config.toml
rope_theta = 2130.0
init_std_o = 0.0
learning_rate = 0.00427
MLP neurons of a small language model. Each row is named by its layer, matrix (up: input weights; down: output weights) and neuron, and shows model dimensions 288-351. Each number is 200 + 40 x the weight over its row's rms, rounded and kept within 0 to 999.
Before each neuron's rows, "fires on" lists the tokens most often at its 100 highest values on Wikipedia text that the model never trained on.

fires on: " most", " more", " a", " More", " very"
L5.up380,169,224,121,172,222,153,251,236,196,129,157,222,145,229,195,227,159,181,254,226,208,204,205,151,174,244,234,185,273,293,220,245,215,236,206,181,140,258,194,269,162,205,122,150,202,207,194,178,248,216,220,210,201,136,161,223,172,209,180,196,264,234,217,235
L5.down380,218,217,198,172,199,210,178,192,207,196,266,196,121,226,198,230,156,191,195,257,253,184,146,174,219,236,269,244,201,188,211,231,241,214,211,187,218,213,218,167,231,212,208,209,146,238,219,153,211,251,141,264,172,228,268,179,202,198,147,148,209,234,257,210

fires on: "k", "ak", "d", "uk"
L5.up694,178,165,170,185,174,187,243,285,248,226,217,209,219,193,220,180,134,205,207,264,110,167,209,189,214,219,202,162,243,281,209,169,206,211,278,163,215,255,147,215,213,251,226,164,186,212,148,181,246,185,182,268,274,250,210,195,192,205,237,175,165,145,187,217
L5.down694,205,233,126,122,234,175,265,292,174,200,217,183,254,189,203,203,173,259,168,145,179,195,222,182,176,268,164,192,234,136,206,196,229,203,229,188,151,155,220,223,158,216,175,197,209,234,104,152,186,186,224,222,218,215,262,238,194,171,213,126,153,231,227,171

fires on: "\"", ")", "ak"
L5.up145,246,222,154,207,154,144,173,238,222,197,191,155,263,162,262,159,144,180,214,236,142,222,209,211,198,267,210,177,230,214,193,196,168,210,239,186,201,133,292,229,200,210,145,237,177,232,230,193,264,152,249,210,188,256,201,208,187,261,196,254,232,237,212,165
L5.down145,217,239,174,202,194,162,191,207,260,194,209,173,231,195,208,212,175,191,212,210,226,190,105,172,181,184,207,162,196,179,171,216,204,226,210,245,178,212,165,151,267,197,245,173,204,175,203,190,166,248,168,206,239,262,258,230,186,234,215,238,237,186,129,209

fires on: " ", " a"
L5.up974,166,216,171,191,224,139,287,201,160,159,105,196,188,226,203,242,213,181,228,268,241,215,196,204,209,192,226,261,197,231,128,178,224,222,278,194,221,180,162,187,170,166,165,196,208,190,197,165,191,182,140,229,196,176,143,151,160,107,120,267,132,150,212,260
L5.down974,215,206,206,160,194,173,214,233,151,195,191,225,154,165,187,251,166,230,187,192,124,200,320,99,191,268,185,141,209,148,210,190,158,130,182,244,83,202,197,236,193,176,218,272,187,172,169,208,124,165,174,156,251,189,207,129,179,173,169,183,237,217,216,261

fires on: " who", " of", " Co", "):", "-", " and"
L5.up81,212,183,174,178,192,213,284,232,195,175,228,270,200,232,213,213,241,215,274,221,195,131,170,196,204,167,180,210,147,204,194,247,179,129,237,213,210,180,197,201,186,191,182,236,223,179,159,177,165,212,248,136,190,147,190,193,219,233,198,267,227,143,213,170
L5.down81,214,209,131,246,188,246,184,164,261,140,197,153,202,221,205,143,190,209,184,182,202,257,171,220,193,190,184,151,211,174,174,198,218,238,177,277,197,211,149,210,158,232,166,175,252,179,255,204,200,184,188,186,232,175,204,208,196,264,159,187,222,253,231,271

fires on: " Y", " Al", " La", " El", " la"
L5.up291,197,150,238,186,219,143,196,173,164,198,209,212,250,143,153,188,228,189,299,239,205,217,237,266,163,235,245,218,196,202,188,222,250,252,250,192,177,137,227,212,234,185,143,250,191,222,233,158,207,201,179,206,174,200,77,190,169,205,250,266,219,125,191,236
L5.down291,163,162,199,186,207,208,185,223,219,162,205,234,242,211,181,183,263,178,191,168,223,188,164,182,237,237,275,226,151,140,154,252,203,244,159,213,256,182,217,225,246,270,228,173,193,211,188,230,167,204,171,216,162,161,147,192,263,201,234,259,171,279,221,157

fires on: " as", ":", "-", "===", " –"
L5.up150,224,138,178,200,175,221,202,205,213,171,162,161,247,243,156,194,195,217,217,248,216,208,228,178,142,165,205,187,258,184,94,151,177,221,265,167,149,264,239,227,161,194,134,116,198,165,181,197,253,141,92,238,184,188,110,230,149,183,203,209,152,264,192,185
L5.down150,186,188,156,150,158,132,142,188,212,220,215,188,221,159,242,170,171,130,167,240,184,112,187,259,263,190,228,216,242,226,230,162,236,240,175,199,179,187,193,199,238,280,265,64,215,193,234,175,225,167,206,128,285,153,204,184,215,215,236,216,248,205,205,180

fires on: " ", " $", " £", "$"
L5.up289,218,164,237,158,216,256,163,150,178,205,209,225,161,137,221,154,173,158,171,238,207,142,250,159,270,213,271,248,214,200,135,227,154,283,190,151,275,250,271,171,213,240,206,211,147,142,241,232,160,158,210,205,230,177,116,187,173,204,163,163,164,212,217,203
L5.down289,209,175,272,109,214,220,324,193,149,259,207,170,174,146,175,256,200,134,184,217,146,260,173,146,164,235,262,174,179,221,185,197,196,168,163,153,161,220,212,171,152,199,200,278,165,169,221,185,128,212,208,136,286,237,225,194,224,164,198,213,183,212,194,210

fires on: " |", " in", " am", " In", "-", " f"
L5.up1380,197,175,212,207,172,169,219,207,196,222,151,221,178,169,184,203,130,137,172,225,177,206,273,268,166,190,168,215,188,242,171,211,169,200,222,197,286,193,182,202,286,205,165,215,249,182,166,176,259,255,204,282,185,181,254,150,188,235,231,193,230,214,118,166
L5.down1380,200,217,202,116,204,209,250,152,187,94,224,261,216,222,120,201,240,199,145,192,179,245,222,223,230,178,221,242,151,176,148,208,161,192,199,215,181,236,205,201,226,200,197,217,227,207,314,189,185,135,263,193,113,188,163,156,144,241,186,261,161,113,113,213

fires on: " was", " were", " be", " been", " ("
L5.up1340,192,212,195,213,247,273,203,211,215,177,208,228,92,223,229,170,170,192,255,208,177,151,157,241,240,207,138,173,179,247,143,238,196,156,218,167,234,260,172,152,196,168,322,237,155,193,194,221,187,155,209,162,213,167,198,163,142,268,242,133,196,208,220,212
L5.down1340,222,210,138,166,133,175,208,224,228,232,162,248,212,246,190,247,210,162,174,132,236,221,247,239,144,248,212,182,128,103,176,115,249,215,168,193,197,135,141,240,166,207,213,215,144,189,189,207,182,234,190,155,160,236,183,188,166,213,90,226,258,184,213,288

fires on: ":", "°", "′", " "
L5.up146,217,135,147,341,221,270,189,190,134,182,193,146,180,150,177,265,131,215,174,251,210,147,137,271,176,210,246,212,231,200,212,254,276,237,216,214,222,189,163,200,202,212,222,228,205,182,252,200,214,134,175,155,216,172,227,165,220,194,218,177,161,195,176,211
L5.down146,231,253,203,257,196,220,169,147,158,228,201,199,196,199,245,198,205,177,210,242,210,225,187,166,216,142,222,178,212,232,220,221,184,240,195,229,167,227,272,244,229,162,237,262,125,228,200,145,251,169,184,193,184,209,186,215,223,165,228,186,337,136,174,328

fires on: " l", " Fl", " Aj", " L", " qu", "qu"
L5.up1163,186,149,217,168,200,210,156,277,231,263,173,251,134,240,206,202,240,151,278,260,157,217,224,160,174,171,194,266,218,246,201,213,227,285,178,210,204,237,139,166,188,218,207,237,219,198,234,185,221,156,250,209,156,158,197,177,249,201,257,114,151,216,208,168
L5.down1163,255,172,147,193,159,240,214,226,276,140,245,163,146,204,277,209,215,190,226,187,184,144,170,184,158,239,162,159,179,149,203,220,213,115,193,180,192,198,206,205,254,204,238,227,240,230,179,199,169,250,192,172,179,280,248,297,242,241,268,210,209,247,120,185

fires on: ".\n", "\n", " g", "-p", " p", " re"
L5.up1598,203,189,131,191,239,185,168,167,215,148,191,236,165,205,174,111,200,188,161,225,259,182,202,218,177,130,270,223,266,161,274,119,185,194,211,228,163,212,212,137,142,189,189,224,245,155,168,222,218,181,207,259,203,140,280,201,143,217,156,158,179,182,200,181
L5.down1598,241,139,213,148,240,262,126,237,139,97,168,185,223,160,163,178,256,168,303,96,243,229,189,192,179,184,193,230,169,176,180,182,145,278,203,153,178,220,201,137,139,215,113,182,194,232,170,199,180,161,116,220,106,241,243,256,241,174,140,275,215,228,228,227

fires on: "F", "f", "it", " very", "T"
L5.up57,204,147,204,273,323,202,210,204,244,178,255,194,155,173,163,166,217,218,228,232,250,182,278,187,188,266,170,199,173,233,195,151,200,248,212,211,146,144,186,254,197,211,266,231,146,148,179,188,142,210,191,221,180,190,220,126,221,206,205,237,227,261,177,172
L5.down57,152,263,226,216,182,228,160,220,296,175,168,197,252,184,164,289,274,153,179,231,301,173,163,208,319,208,222,140,190,275,199,250,226,185,188,155,144,234,152,246,177,151,257,139,189,211,233,158,250,230,134,196,259,212,162,236,239,202,166,203,206,244,232,179

fires on: " not", " as", " ind", " of", " due"
L5.up1423,214,197,223,222,200,227,173,193,259,213,188,215,174,180,176,195,179,178,160,218,221,151,206,194,192,244,167,290,100,223,208,210,202,284,169,148,179,193,200,238,253,221,189,167,142,245,168,196,240,239,210,186,247,171,179,236,207,142,217,229,211,164,221,212
L5.down1423,225,177,165,220,255,189,167,169,178,206,168,156,245,172,219,159,190,213,224,190,236,219,240,211,171,195,155,240,241,223,230,200,198,308,206,195,242,134,159,184,142,165,203,226,204,138,238,169,250,224,232,158,209,168,248,251,128,166,111,282,117,213,184,189

fires on: ",", " name", " and", ":", " called", " as"
L5.up1048,211,250,326,194,205,210,217,160,212,144,191,215,238,195,174,216,185,235,156,233,205,255,152,139,215,193,174,234,248,220,250,174,200,177,180,154,215,139,203,222,166,174,266,179,198,130,154,243,224,208,276,186,162,187,208,168,266,159,209,157,237,203,213,172
L5.down1048,223,236,163,217,215,186,243,187,151,239,217,185,223,191,201,188,227,195,166,165,201,209,208,210,208,201,159,223,98,185,212,257,173,160,238,229,172,228,193,102,238,247,226,259,175,234,119,143,218,211,173,184,188,168,179,246,185,190,179,176,208,192,212,260

fires on: " In", " s", " in", " As", "In"
L5.up807,240,203,154,257,137,157,216,226,224,189,156,137,268,157,145,153,193,167,258,259,236,201,221,229,205,155,212,199,181,152,212,246,160,282,242,173,300,185,187,183,180,162,260,189,215,225,202,270,243,228,111,137,200,206,222,174,210,227,152,159,153,243,191,251
L5.down807,196,236,271,270,201,160,232,219,195,184,194,256,223,162,185,238,166,272,170,218,175,190,245,210,216,230,192,175,209,175,215,217,184,258,184,242,184,182,194,174,114,237,191,176,199,269,169,188,293,217,174,159,191,188,235,226,176,233,231,191,252,193,161,201

fires on: "m", " December", " June", "n", " October", "en"
L5.up903,244,182,202,180,201,187,173,179,234,291,226,199,172,221,202,169,254,199,172,222,195,229,133,222,199,195,224,246,274,271,184,173,210,314,168,259,150,206,224,266,219,165,187,254,122,246,228,251,223,140,175,197,127,204,221,279,193,253,247,234,170,192,264,185
L5.down903,271,207,221,173,266,184,235,133,200,130,244,206,123,177,175,197,170,140,214,215,160,205,167,218,230,229,229,171,187,186,250,186,243,270,152,197,166,248,155,276,214,235,256,238,170,250,195,249,215,154,166,165,208,204,212,234,172,179,267,248,217,245,275,199

fires on: "S", "s", "-s", "ers"
L5.up436,199,111,170,201,223,235,229,176,218,236,170,218,161,217,138,174,291,199,161,179,173,230,203,194,241,220,211,247,236,169,206,239,217,275,192,187,244,254,233,290,151,144,188,171,143,206,135,275,232,178,161,181,213,161,146,186,244,258,172,208,181,293,101,236
L5.down436,214,192,201,203,219,165,185,218,205,197,194,200,199,201,189,198,203,140,195,196,219,185,141,251,178,224,197,294,160,173,135,280,161,190,165,277,244,252,177,245,129,198,199,226,250,195,168,251,246,220,226,124,237,145,185,200,247,229,153,253,256,152,252,259

fires on: " P", " T", " p", "z"
L5.up445,215,172,176,232,247,207,167,209,244,198,221,184,203,182,159,250,280,174,250,158,241,152,179,179,154,146,177,214,270,209,191,223,124,215,246,177,191,241,181,171,208,222,193,169,165,237,152,276,234,236,155,179,301,256,180,140,189,242,188,244,144,199,194,267
L5.down445,48,164,162,155,201,197,197,195,201,115,184,186,153,224,199,200,220,246,210,249,148,225,205,146,224,148,203,191,94,142,131,203,170,223,243,180,235,213,169,218,248,173,199,209,192,204,175,144,213,219,120,211,195,203,187,199,149,205,218,199,216,238,120,223

fires on: " not", " be", ";", " been", " newly"
L5.up692,189,164,118,133,210,213,204,282,169,161,196,119,205,149,204,160,178,172,213,228,174,216,213,246,223,124,190,171,104,155,212,189,207,190,170,157,187,116,128,170,202,146,196,211,206,194,147,260,180,160,211,211,230,215,225,218,155,233,116,163,170,120,226,170
L5.down692,193,260,175,250,170,181,207,206,222,155,155,234,203,189,217,154,190,240,253,220,212,211,253,165,144,181,245,235,180,182,230,238,215,229,221,157,284,175,282,180,237,262,139,143,209,184,185,193,166,259,206,157,219,176,307,236,222,206,166,229,193,212,124,249

fires on: " mi", " km", " SR", "″W", " |", "0"
L5.up224,144,221,203,189,198,179,224,170,148,220,218,165,182,207,142,239,221,105,197,216,148,215,174,172,146,204,179,221,161,262,142,210,249,152,221,235,177,198,168,173,156,179,257,179,232,189,203,215,110,179,172,133,213,196,202,193,224,204,252,163,201,225,263,223
L5.down224,232,148,177,188,139,180,206,279,226,189,239,181,186,179,275,235,136,182,249,140,185,206,175,91,201,133,159,195,156,96,161,182,204,184,167,211,221,260,208,201,252,209,194,161,201,147,164,185,207,241,245,212,166,214,220,249,196,223,245,200,244,185,235,183